Weights of a small GPT-style language model, trained from scratch on English Wikipedia.
Size: 14 layers, width 384, 4 heads of 96, MLP 1024 SwiGLU, vocabulary 9620, 28.5M parameters.
Training: a variant of Muon for these matrices, 390M tokens.
MLP neurons of a small language model. Each row is named by its layer, matrix (gate and up: input weights) and neuron, and shows model dimensions 304-367. Each number is 200 + 30 x the weight over its row's rms, rounded and kept within 0 to 999. A neuron's up and down rows have the sign that makes its largest values positive.
A block is one neuron, or neurons of one layer that tend to fire together. After each block is what it responds to, as a language model described it from the Wikipedia text at the highest values.

L8.gate84,205,216,129,165,228,165,211,194,146,215,247,220,188,199,180,174,195,173,206,223,236,220,181,200,196,240,217,175,239,248,191,216,219,210,221,200,181,194,131,199,243,205,181,199,193,173,201,223,260,198,246,226,180,201,283,234,201,195,212,151,196,198,234,149
L8.up84,150,242,135,206,189,208,217,192,154,179,187,169,222,219,210,189,159,213,214,160,219,211,213,196,171,200,178,161,167,198,146,221,170,226,281,207,251,229,186,200,241,196,184,150,220,215,226,169,216,204,227,267,152,200,205,255,202,204,217,145,196,173,201,199
L8.gate123,173,170,215,168,263,168,182,204,177,200,218,198,207,185,206,233,159,191,221,191,175,208,142,185,239,191,219,173,234,250,203,237,188,199,194,215,245,199,177,159,177,178,150,260,244,202,221,197,199,162,167,157,212,174,243,207,192,188,237,205,228,198,162,193
L8.up123,184,180,151,237,157,169,206,225,186,189,182,183,212,181,245,227,209,194,155,209,259,210,215,177,217,206,221,216,185,213,202,201,131,209,155,209,208,174,178,155,186,210,249,208,161,190,197,278,241,189,167,158,217,198,166,209,176,207,218,232,190,172,162,261
L8.gate300,151,146,178,203,204,209,244,207,205,176,189,229,260,182,199,143,172,167,259,239,242,213,236,217,198,202,177,190,148,180,250,238,211,211,199,183,197,218,147,170,193,204,201,219,194,147,209,155,244,173,186,173,205,179,202,242,178,185,184,235,181,189,229,189
L8.up300,254,191,212,204,198,190,219,182,187,199,203,177,208,183,191,215,195,215,198,216,211,220,203,155,212,190,177,158,165,226,187,197,223,176,179,215,242,155,209,244,227,149,218,190,222,247,260,184,219,190,199,172,229,190,250,270,209,173,207,168,183,196,204,233
L8.gate989,201,172,223,243,176,168,180,177,134,162,187,158,208,213,182,243,232,203,153,217,167,220,194,186,223,180,184,285,204,169,168,208,174,227,177,199,216,193,182,208,255,178,148,254,205,273,163,193,235,184,164,161,208,126,202,178,228,182,207,186,204,178,167,151
L8.up989,211,189,157,225,189,203,142,179,193,206,264,204,214,201,197,137,228,189,264,206,232,208,141,188,202,219,268,227,188,214,264,227,181,199,185,229,193,245,218,202,202,151,211,231,254,221,125,148,238,219,242,187,163,204,177,187,213,233,229,175,213,169,125,185
Hyphen in compounds. Hyphens joining two words into compound modifiers or names, especially after an adjective or number: large-scale, high-ranking, ten-week, COVID-19.

L10.gate117,236,190,207,172,140,170,172,231,240,193,175,156,225,163,193,144,151,247,191,199,212,200,253,235,180,208,244,205,205,228,188,225,228,176,229,225,246,195,248,229,219,123,260,227,230,123,211,229,163,158,219,170,190,211,188,269,165,188,184,181,220,191,227,184
L10.up117,224,169,214,222,173,209,207,246,207,229,146,215,206,196,202,130,195,254,172,127,154,208,199,191,224,228,234,164,191,194,182,169,205,150,153,202,230,205,204,183,171,171,213,228,182,169,224,202,178,164,259,241,231,223,191,241,194,171,198,210,223,218,156,172
Numeric quantity modifiers. Digits or hyphens opening a quantity phrase before its unit or noun, such as 10 lb, 8/10, 60% and two-year, plus scattered mid-word fragments.

L9.gate72,230,185,230,181,202,186,237,170,238,249,209,226,196,216,221,210,185,245,192,177,192,201,177,230,176,193,212,196,188,174,183,247,216,274,156,215,254,139,277,180,225,227,209,227,172,167,158,186,191,224,192,216,160,253,209,177,233,178,195,206,213,194,254,185
L9.up72,161,207,244,221,190,229,206,169,218,133,235,245,181,265,230,212,212,240,196,238,244,213,206,222,168,116,170,227,164,201,193,270,265,225,223,218,162,190,188,192,205,191,214,194,228,242,137,216,213,158,189,196,180,169,163,191,213,214,203,236,232,164,227,163
L9.gate90,214,202,191,220,264,145,152,234,182,216,163,212,230,180,230,168,164,203,177,187,216,217,216,202,241,237,159,132,219,201,191,198,123,171,217,246,202,212,153,184,229,188,237,186,199,197,225,204,215,197,200,186,207,218,203,186,230,241,230,221,241,171,196,163
L9.up90,260,169,208,200,183,206,247,140,190,220,170,196,181,150,229,195,206,165,143,198,251,180,190,217,174,138,180,187,187,222,221,176,203,237,193,180,198,151,186,124,228,162,232,186,225,177,205,159,169,161,175,264,144,204,170,201,198,214,176,208,235,155,187,178
L9.gate92,192,229,174,214,180,179,204,189,177,250,190,182,127,206,221,201,281,186,185,249,189,128,222,207,167,165,177,211,192,187,169,216,147,192,257,211,222,179,197,189,217,199,179,202,234,200,152,140,188,184,223,192,266,203,184,216,220,223,227,195,227,139,148,165
L9.up92,206,172,208,189,176,146,180,197,209,243,216,182,231,243,203,248,211,175,213,208,179,295,213,243,194,208,237,189,207,182,211,148,168,210,160,184,176,228,235,231,216,233,179,228,227,170,215,188,278,179,252,229,157,183,203,227,175,210,139,188,215,188,216,199
L9.gate133,196,247,171,175,209,185,183,183,244,190,229,212,198,160,199,176,176,177,151,224,179,158,180,195,180,138,224,202,143,281,230,179,229,239,218,173,224,179,206,237,235,169,226,160,209,186,216,210,183,180,196,186,193,188,212,169,224,228,233,254,174,197,255,219
L9.up133,166,228,176,146,130,218,180,169,175,165,232,237,185,190,163,194,155,206,250,169,215,202,222,218,186,245,210,216,157,177,175,209,187,197,161,182,152,252,172,164,216,169,200,198,136,196,163,215,201,202,182,232,234,172,169,207,205,206,162,168,213,177,224,187
L9.gate260,188,241,209,207,240,195,195,205,191,169,230,237,198,214,231,131,160,162,164,161,218,240,175,169,148,175,206,182,252,202,206,191,220,246,174,212,245,179,222,163,157,222,174,184,177,146,198,199,251,199,231,160,172,176,142,145,212,180,190,185,155,189,220,230
L9.up260,223,227,188,145,164,195,146,195,205,175,149,132,203,175,220,151,208,184,253,310,201,247,203,206,209,196,208,219,183,220,176,199,220,203,236,156,232,197,186,229,250,164,169,225,189,210,190,151,247,183,207,201,141,211,188,203,189,194,192,171,216,248,237,187
L9.gate268,211,200,207,199,194,153,117,187,231,175,190,215,214,158,208,173,250,160,224,233,142,179,229,205,214,186,216,203,180,194,216,226,171,208,201,219,188,160,181,243,204,160,211,182,228,238,197,203,217,187,231,185,181,247,201,223,147,221,193,218,206,173,233,235
L9.up268,173,222,220,207,194,159,205,199,194,177,250,150,222,176,188,243,157,190,201,236,191,317,148,173,211,202,166,164,170,180,187,183,243,185,200,208,195,247,166,186,194,287,260,249,201,242,199,174,248,149,214,183,210,226,205,161,159,233,200,250,241,185,202,192
L9.gate357,190,206,210,247,142,206,181,162,191,238,219,125,237,235,231,179,191,178,212,171,195,207,218,238,176,229,149,185,221,200,174,222,232,191,145,154,181,135,213,224,249,178,152,152,203,238,218,188,206,216,182,260,227,196,150,206,208,117,231,239,142,237,214,225
L9.up357,258,205,187,171,230,228,236,210,215,195,186,239,129,187,196,217,124,164,170,189,166,180,176,146,188,150,206,248,227,195,206,239,155,196,179,246,199,224,154,205,171,191,234,191,231,236,250,218,247,165,172,196,171,167,250,200,220,244,193,183,227,180,240,159
L9.gate409,225,218,234,214,210,201,159,202,161,174,235,246,182,209,170,254,229,212,217,171,194,229,174,208,158,231,237,200,220,213,185,163,199,255,248,204,220,213,242,169,256,181,173,252,229,246,215,213,144,229,199,207,216,155,163,175,216,189,202,180,246,169,179,178
L9.up409,177,206,237,180,203,221,195,211,207,176,227,203,192,208,198,154,215,222,196,246,177,224,225,203,201,178,202,203,238,231,210,215,199,202,229,163,194,175,199,216,217,172,211,214,190,203,181,228,228,169,221,132,199,215,168,208,262,246,222,162,220,217,170,221
L9.gate488,187,187,211,217,195,202,231,198,220,202,207,193,185,243,199,246,216,195,242,190,188,171,167,187,226,168,189,203,189,179,136,178,161,202,154,215,186,180,189,171,188,203,178,265,163,276,170,186,225,159,199,237,223,208,195,257,229,174,225,222,168,233,159,205
L9.up488,252,251,209,145,172,196,245,195,265,223,212,162,190,212,214,220,192,226,195,174,170,135,199,190,191,179,152,194,188,224,169,234,187,226,224,188,238,187,150,166,237,204,240,181,173,200,194,191,210,197,214,152,137,200,183,223,202,264,195,225,140,145,191,179
L9.gate662,243,184,178,259,198,209,167,232,224,234,197,220,191,184,229,192,192,222,197,214,174,218,179,130,171,224,188,232,197,187,222,188,206,213,214,262,173,177,227,241,233,185,236,190,236,200,197,178,247,196,210,132,209,201,172,194,211,218,199,152,200,167,202,168
L9.up662,221,242,195,210,146,248,134,138,180,245,208,201,193,251,204,166,190,232,227,220,205,209,227,144,217,203,213,249,216,159,200,209,145,201,203,204,203,239,209,230,255,211,195,216,226,228,216,209,177,213,222,212,174,230,173,206,222,211,184,244,236,161,207,220
L9.gate725,177,207,175,176,226,166,177,242,188,180,146,180,123,234,154,216,194,193,211,211,224,156,221,226,247,217,243,172,176,211,231,210,217,175,178,209,233,214,160,216,200,240,150,279,161,248,171,213,207,229,157,174,188,175,205,254,226,192,271,138,225,205,253,210
L9.up725,184,218,212,225,180,197,184,244,168,110,198,211,197,162,170,183,201,153,220,199,214,176,138,137,195,207,262,224,243,181,227,243,241,209,159,173,242,179,178,173,217,215,177,255,210,152,172,175,236,151,167,153,201,192,196,222,194,208,230,222,162,245,141,201
L9.gate780,203,232,229,139,161,206,191,224,186,205,179,173,182,185,236,188,204,221,173,162,169,223,120,256,118,130,189,187,208,218,188,203,169,243,174,206,230,218,177,216,287,177,213,153,156,277,213,202,202,111,213,258,220,196,215,167,190,227,202,212,230,249,221,200
L9.up780,148,212,151,196,264,251,224,248,242,229,246,170,222,206,191,220,170,181,199,195,169,245,171,169,181,206,165,186,175,166,239,172,175,230,218,178,234,166,187,205,201,205,222,194,208,195,184,215,201,176,204,187,172,192,204,197,170,193,179,249,219,244,239,206
L9.gate857,210,235,213,257,208,224,190,185,192,159,240,185,232,143,231,192,181,208,214,230,205,222,136,211,228,230,208,196,159,204,174,236,207,137,185,143,233,212,184,198,274,227,221,213,184,199,277,219,233,215,242,140,197,228,201,158,197,241,185,189,217,216,236,191
L9.up857,217,200,164,198,189,179,148,216,171,200,197,141,228,175,214,248,209,188,199,168,183,252,223,175,230,229,160,222,194,154,218,191,207,178,192,243,208,212,217,237,163,161,163,236,246,205,163,180,188,194,188,146,161,205,198,222,194,234,217,198,210,191,175,182
L9.gate892,242,159,167,172,214,225,161,187,202,216,222,203,182,181,207,215,182,167,148,252,215,220,189,178,146,194,204,246,250,198,229,151,221,228,212,205,191,146,189,218,226,219,227,191,197,192,198,138,193,232,213,180,200,192,187,151,236,223,227,162,155,214,159,276
L9.up892,196,228,210,205,161,175,194,215,233,204,184,199,173,216,212,205,157,216,140,147,166,211,192,163,184,248,165,222,217,146,247,203,193,224,221,255,220,220,206,223,231,239,184,214,221,230,206,191,226,174,148,177,154,192,207,190,192,217,227,190,213,215,209,165
L9.gate945,175,196,223,215,221,151,199,259,220,169,159,192,232,228,228,209,203,190,205,176,230,200,258,193,175,206,166,206,202,190,215,190,254,186,142,232,201,187,243,138,214,199,202,240,184,177,172,176,267,181,235,293,162,216,219,163,197,176,187,247,184,180,159,175
L9.up945,201,196,171,157,261,149,201,223,248,187,211,187,170,192,174,252,148,150,185,223,213,178,181,152,240,136,186,158,252,239,198,195,190,214,128,195,248,249,196,177,201,192,213,172,198,209,223,179,201,226,242,184,217,197,190,169,179,243,200,186,210,164,212,176
L9.gate1011,136,230,174,183,167,201,186,196,168,222,141,203,205,207,216,173,224,228,223,231,191,226,256,219,194,176,184,169,174,203,247,213,239,228,230,202,155,211,191,165,208,165,201,239,194,199,191,182,210,200,174,198,187,269,173,256,192,130,221,170,193,170,189,227
L9.up1011,256,170,196,147,214,179,173,214,185,209,166,222,185,197,198,155,274,244,214,199,169,178,194,188,244,181,197,187,180,171,239,208,239,195,207,200,167,195,179,228,197,163,238,158,204,198,169,229,180,182,183,189,188,222,234,239,165,187,197,185,134,225,238,200
Word-completing subword pieces. Non-initial fragments and hyphens inside multi-token words and names, often just before a comma or period, e.g. injure|d, success|ful, Archbishop-Elector.

L9.gate25,196,147,208,168,200,229,182,246,209,113,224,189,184,187,233,190,150,188,140,162,208,176,181,244,167,209,204,241,190,185,243,220,169,156,158,162,217,195,209,212,141,178,200,195,205,194,174,245,252,213,209,163,178,222,172,136,225,183,204,252,186,172,183,193
L9.up25,189,241,241,144,173,185,178,251,252,165,209,154,206,212,200,196,200,174,175,188,183,248,161,202,260,216,242,236,156,172,206,203,199,193,202,137,145,187,186,182,167,232,157,175,228,203,181,190,179,235,204,147,251,242,174,264,189,185,266,225,186,139,220,211
L9.gate83,205,214,191,197,166,201,233,211,202,197,172,185,206,201,199,159,176,185,167,209,178,180,194,176,204,195,163,217,164,231,158,152,222,201,214,197,183,188,153,197,174,157,235,242,209,217,166,213,172,253,219,202,184,235,193,227,169,235,210,250,213,200,260,203
L9.up83,177,166,168,234,250,152,209,157,205,217,175,174,247,175,229,224,203,250,224,219,127,193,154,199,215,183,230,226,157,193,254,181,152,179,214,192,218,164,213,195,166,289,212,198,202,196,151,187,125,238,196,175,180,228,220,220,204,220,182,177,244,198,195,211
L9.gate257,190,223,183,245,221,206,205,215,218,198,163,156,164,211,185,235,179,194,206,176,186,242,171,153,228,212,260,228,205,163,177,162,200,196,203,193,190,239,194,221,206,133,214,198,188,197,171,207,201,177,198,173,191,254,197,248,250,186,228,245,216,229,221,203
L9.up257,143,155,211,218,211,152,233,201,190,177,166,195,191,205,214,213,232,246,174,194,216,204,193,229,176,235,203,177,190,189,213,181,188,184,206,181,153,195,210,207,159,186,211,197,228,131,164,183,204,177,180,167,184,204,166,175,209,239,160,194,214,212,179,227
L9.gate291,230,218,220,191,182,194,189,210,145,163,233,235,215,234,161,203,177,192,238,178,224,198,220,223,238,242,253,181,199,210,201,249,206,236,242,196,190,176,183,203,227,174,216,168,229,181,211,222,194,160,148,125,183,214,212,157,172,204,258,213,159,247,256,181
L9.up291,252,206,194,182,179,219,184,198,171,204,267,196,222,194,171,209,218,239,144,242,206,238,184,195,202,226,195,211,233,237,197,248,173,267,247,177,195,224,170,132,187,231,176,181,185,156,220,216,160,143,177,164,178,186,208,203,137,220,257,165,182,186,165,166
L9.gate413,191,245,203,206,217,129,168,219,172,202,209,186,185,218,211,197,202,236,238,194,175,169,188,159,233,211,209,180,217,180,189,225,261,202,261,230,233,200,239,181,209,194,224,236,183,241,157,171,199,188,174,148,268,186,183,216,209,228,161,200,185,237,149,177
L9.up413,200,230,149,219,204,215,175,186,170,180,218,197,195,210,203,259,198,201,200,259,200,213,177,151,198,218,188,175,192,169,182,212,209,163,176,207,169,229,202,203,204,163,194,202,177,202,219,200,201,183,182,177,296,202,221,169,264,223,172,204,218,261,208,252
L9.gate469,247,209,201,188,138,174,195,194,241,213,160,189,226,170,241,220,177,181,248,142,199,210,204,165,228,187,159,236,199,216,237,193,219,182,198,149,212,146,215,189,184,230,149,174,254,180,180,205,195,231,186,184,219,219,148,170,173,221,176,185,241,179,190,201
L9.up469,205,216,176,158,232,163,255,127,176,193,262,210,196,166,173,229,143,225,232,185,195,207,194,189,187,204,187,277,182,238,174,230,229,176,192,172,207,232,218,208,196,168,232,187,216,158,180,219,187,200,191,184,141,183,179,150,225,229,201,217,175,151,196,185
L9.gate497,235,209,204,224,131,220,238,185,159,232,234,218,207,204,192,211,162,174,171,204,158,174,254,188,219,182,213,215,205,227,168,176,234,224,139,240,185,204,188,198,161,212,218,142,192,190,193,162,181,200,210,193,240,163,173,214,242,163,175,158,202,191,200,227
L9.up497,191,233,242,220,169,169,155,216,199,203,255,225,174,166,221,201,212,196,156,238,211,234,239,222,189,240,226,209,154,184,230,196,195,264,210,275,199,219,195,199,158,192,164,236,187,187,218,156,236,223,205,148,174,283,207,217,202,119,190,192,233,198,182,173
L9.gate575,209,209,229,166,189,207,187,214,148,225,248,218,139,209,223,188,136,231,215,195,205,231,201,204,214,196,246,184,202,180,172,142,217,196,191,216,199,141,195,210,183,234,130,226,163,232,202,181,184,255,214,232,222,234,212,191,163,223,250,216,246,165,176,146
L9.up575,146,233,211,183,165,190,196,168,151,159,240,225,180,179,184,166,183,151,204,228,206,225,255,208,194,184,233,244,234,189,171,190,219,227,185,185,183,166,199,160,194,205,156,229,198,223,197,214,206,227,218,194,184,160,210,160,199,207,199,179,229,151,152,194
L9.gate628,199,209,146,202,216,194,234,223,181,197,164,206,196,269,202,189,184,228,164,193,182,225,156,236,198,211,199,208,234,256,243,166,212,183,165,198,149,217,234,215,180,191,244,231,211,215,190,285,188,168,222,162,236,228,221,164,176,187,184,191,227,219,154,254
L9.up628,189,194,188,241,153,193,165,198,234,185,162,159,247,121,184,208,229,174,229,179,193,241,168,210,236,152,211,166,212,191,176,241,212,186,238,196,162,182,174,171,203,167,218,200,200,219,185,195,223,153,208,186,183,203,196,116,230,190,237,245,161,200,195,189
L9.gate686,221,209,169,178,209,159,221,269,193,217,172,169,186,253,207,272,221,184,211,202,252,186,219,229,152,220,198,155,165,167,257,196,215,177,225,176,198,206,194,230,250,160,219,198,215,268,207,251,180,190,245,214,171,245,213,259,203,203,177,245,188,219,183,228
L9.up686,167,189,222,176,147,135,171,143,181,215,152,162,211,197,224,170,163,158,233,197,134,136,155,195,191,125,209,199,183,193,134,156,176,175,176,236,187,169,236,178,177,244,176,244,204,206,211,178,209,230,188,185,226,229,204,186,259,174,202,196,219,170,168,193
L9.gate706,199,200,224,169,240,133,220,161,216,181,204,217,262,204,197,165,236,223,187,189,189,199,178,232,210,129,231,238,201,148,178,183,211,204,212,244,222,149,276,146,179,235,238,187,210,188,211,263,184,181,186,193,219,257,171,210,168,252,184,236,205,208,166,198
L9.up706,243,200,136,208,212,157,193,231,203,227,160,184,236,233,169,264,220,214,168,199,152,189,207,194,222,129,179,192,193,254,223,199,238,251,188,220,191,159,190,219,266,203,213,240,184,234,184,229,167,187,158,245,200,187,217,148,209,225,195,168,210,218,191,171
L9.gate715,204,189,228,226,219,170,231,225,172,189,250,182,121,204,184,195,244,150,179,197,160,180,200,202,217,196,217,207,195,201,187,239,232,185,185,241,210,215,244,181,174,230,233,182,154,194,148,225,135,167,243,210,230,195,214,211,219,228,192,244,214,229,232,143
L9.up715,178,226,194,161,211,216,199,141,243,239,213,202,194,183,208,185,233,230,212,165,181,245,184,187,208,214,241,191,253,238,194,212,222,173,176,215,224,199,229,171,158,135,178,213,211,230,161,174,182,190,180,206,210,110,162,203,233,206,223,187,164,221,182,177
L9.gate719,225,243,212,193,228,282,200,219,176,211,195,173,206,167,225,212,196,222,194,196,186,197,201,185,235,232,208,208,198,215,248,248,207,210,215,164,165,236,192,211,179,153,184,233,216,199,189,209,178,183,162,190,168,243,206,246,176,269,153,239,218,194,171,218
L9.up719,161,221,229,193,167,201,148,212,223,268,182,205,176,220,236,197,257,176,239,196,202,227,185,184,231,178,245,188,216,245,165,208,184,206,212,252,214,224,190,239,261,221,231,168,234,235,153,233,232,174,228,161,163,180,200,197,231,159,233,200,153,168,153,166
L9.gate796,176,212,177,203,161,182,222,202,200,232,152,242,203,172,198,185,196,200,204,195,193,214,248,191,173,169,216,163,195,200,222,193,187,211,195,174,211,178,188,249,196,163,278,190,222,245,161,200,207,207,265,149,200,158,213,178,184,160,181,181,236,175,156,202
L9.up796,189,242,176,207,247,204,160,223,198,224,168,160,160,160,205,194,222,199,203,211,215,229,221,185,207,190,131,159,197,224,209,199,220,190,248,198,237,137,153,198,188,221,185,214,239,198,200,160,152,170,208,215,191,250,227,228,215,228,213,265,236,209,199,200
L9.gate889,199,226,241,177,157,212,158,249,228,267,177,194,154,193,210,220,220,196,217,191,201,178,207,204,176,188,220,227,143,239,154,178,202,199,177,180,200,200,164,206,210,257,201,182,165,216,214,189,192,244,218,111,153,225,228,135,143,182,199,218,150,191,155,215
L9.up889,222,211,203,210,214,161,193,221,224,239,166,152,113,192,165,216,228,221,138,196,190,210,258,247,210,197,228,199,194,151,231,167,221,215,236,206,224,234,201,211,200,228,182,207,176,218,220,179,210,229,214,188,193,229,259,199,199,161,173,189,175,231,197,229
L9.gate943,220,193,232,217,223,236,196,202,227,187,248,234,274,147,117,205,161,219,150,214,181,160,156,208,193,241,226,186,212,192,206,255,189,155,210,202,221,213,224,209,226,215,175,190,194,211,187,232,176,242,180,166,234,216,195,136,223,154,143,234,236,209,196,158
L9.up943,239,235,238,192,175,194,253,202,137,186,239,157,224,224,212,161,164,198,225,271,166,173,152,164,197,248,239,194,227,169,151,238,239,175,229,262,202,221,196,166,160,198,200,212,239,192,183,190,148,184,196,228,186,227,220,222,177,202,182,168,226,248,209,242
Decimal digits after a point. Fires on the digit right after a decimal point in numbers in climate tables, densities, percentages and coordinates (70.2, 648.6, 78.0); weaker on scattered word fragments.

L10.gate437,211,206,205,206,213,156,157,198,155,148,172,159,187,167,179,174,213,195,217,188,197,197,171,207,188,224,163,215,267,234,166,246,147,167,211,220,182,195,211,187,212,208,128,213,219,153,165,215,195,181,206,231,191,251,260,224,181,179,185,211,220,176,157,179
L10.up437,192,139,242,194,187,197,242,158,206,238,187,160,192,169,192,250,196,185,237,269,208,238,257,180,219,214,224,204,209,216,181,214,242,236,174,206,214,197,181,218,255,177,135,164,188,232,145,183,255,160,169,217,154,113,224,191,237,185,162,206,243,153,214,243
Compound-word hyphens. Hyphens joining the first part of a compound to a suffix-like second word, as in Aleppo-based, European-style, money-laundering; sometimes the next piece of a word split mid-way, as in hot-el or corr-ug-ated.

L8.gate448,196,189,125,189,195,181,171,215,256,214,212,220,220,173,242,156,164,175,233,160,214,249,201,180,187,187,153,146,130,266,195,148,202,198,164,192,208,183,154,246,198,187,207,171,161,203,157,217,196,217,212,159,255,185,197,234,135,173,184,215,229,199,206,199
L8.up448,176,213,194,222,245,177,204,258,183,214,143,240,277,224,186,148,212,174,229,193,170,186,196,160,181,188,206,164,210,236,191,205,160,179,207,207,156,224,199,210,226,215,198,198,201,137,178,136,206,243,221,195,238,223,224,222,177,223,191,175,181,251,130,204
L8.gate476,204,259,161,190,213,168,177,230,180,274,193,165,259,193,214,116,187,222,200,185,159,213,153,271,192,233,185,212,181,160,243,202,217,181,206,210,206,210,175,216,179,211,159,220,198,230,222,197,273,174,139,153,187,187,172,181,175,213,189,241,229,166,158,221
L8.up476,217,180,208,186,239,209,163,210,207,195,191,211,196,195,244,260,186,243,208,181,232,192,218,128,210,196,199,226,163,196,197,163,237,176,223,182,220,223,206,156,154,177,199,166,202,214,165,144,182,197,195,202,219,214,219,207,242,224,275,223,206,236,178,223
L8.gate799,148,191,152,254,194,207,187,222,235,136,237,204,190,178,212,243,177,198,175,201,157,204,226,208,241,239,215,199,183,168,159,255,201,230,219,223,208,227,186,180,182,167,210,166,210,162,209,187,133,179,206,202,236,228,179,218,262,177,196,223,189,202,189,170
L8.up799,219,197,199,239,196,194,179,203,187,213,228,164,192,204,202,171,266,222,169,162,129,240,207,207,212,204,232,218,162,185,229,226,207,180,233,200,207,193,198,237,191,150,169,220,173,224,201,172,150,220,187,232,232,226,127,198,231,220,223,203,197,224,204,187
L8.gate892,203,196,212,245,152,202,213,201,180,197,219,198,250,173,231,245,206,155,211,206,208,154,217,236,200,231,164,207,160,206,224,185,219,179,234,227,213,212,248,203,158,152,200,228,195,216,188,227,180,241,180,214,185,204,210,168,161,232,223,220,249,163,206,204
L8.up892,174,180,248,203,196,197,201,202,150,204,181,198,228,215,167,240,212,170,186,154,208,127,125,207,179,221,244,164,207,173,190,218,213,204,215,214,249,214,192,193,250,149,237,224,130,161,187,193,116,187,210,201,187,259,187,159,205,179,242,171,204,201,223,144
Amounts and heading markers. Fires on the first digit after a currency sign or decimal point, as in $1,000, 3.4 mi and 7.7%, and on closing == of Wikipedia section headings.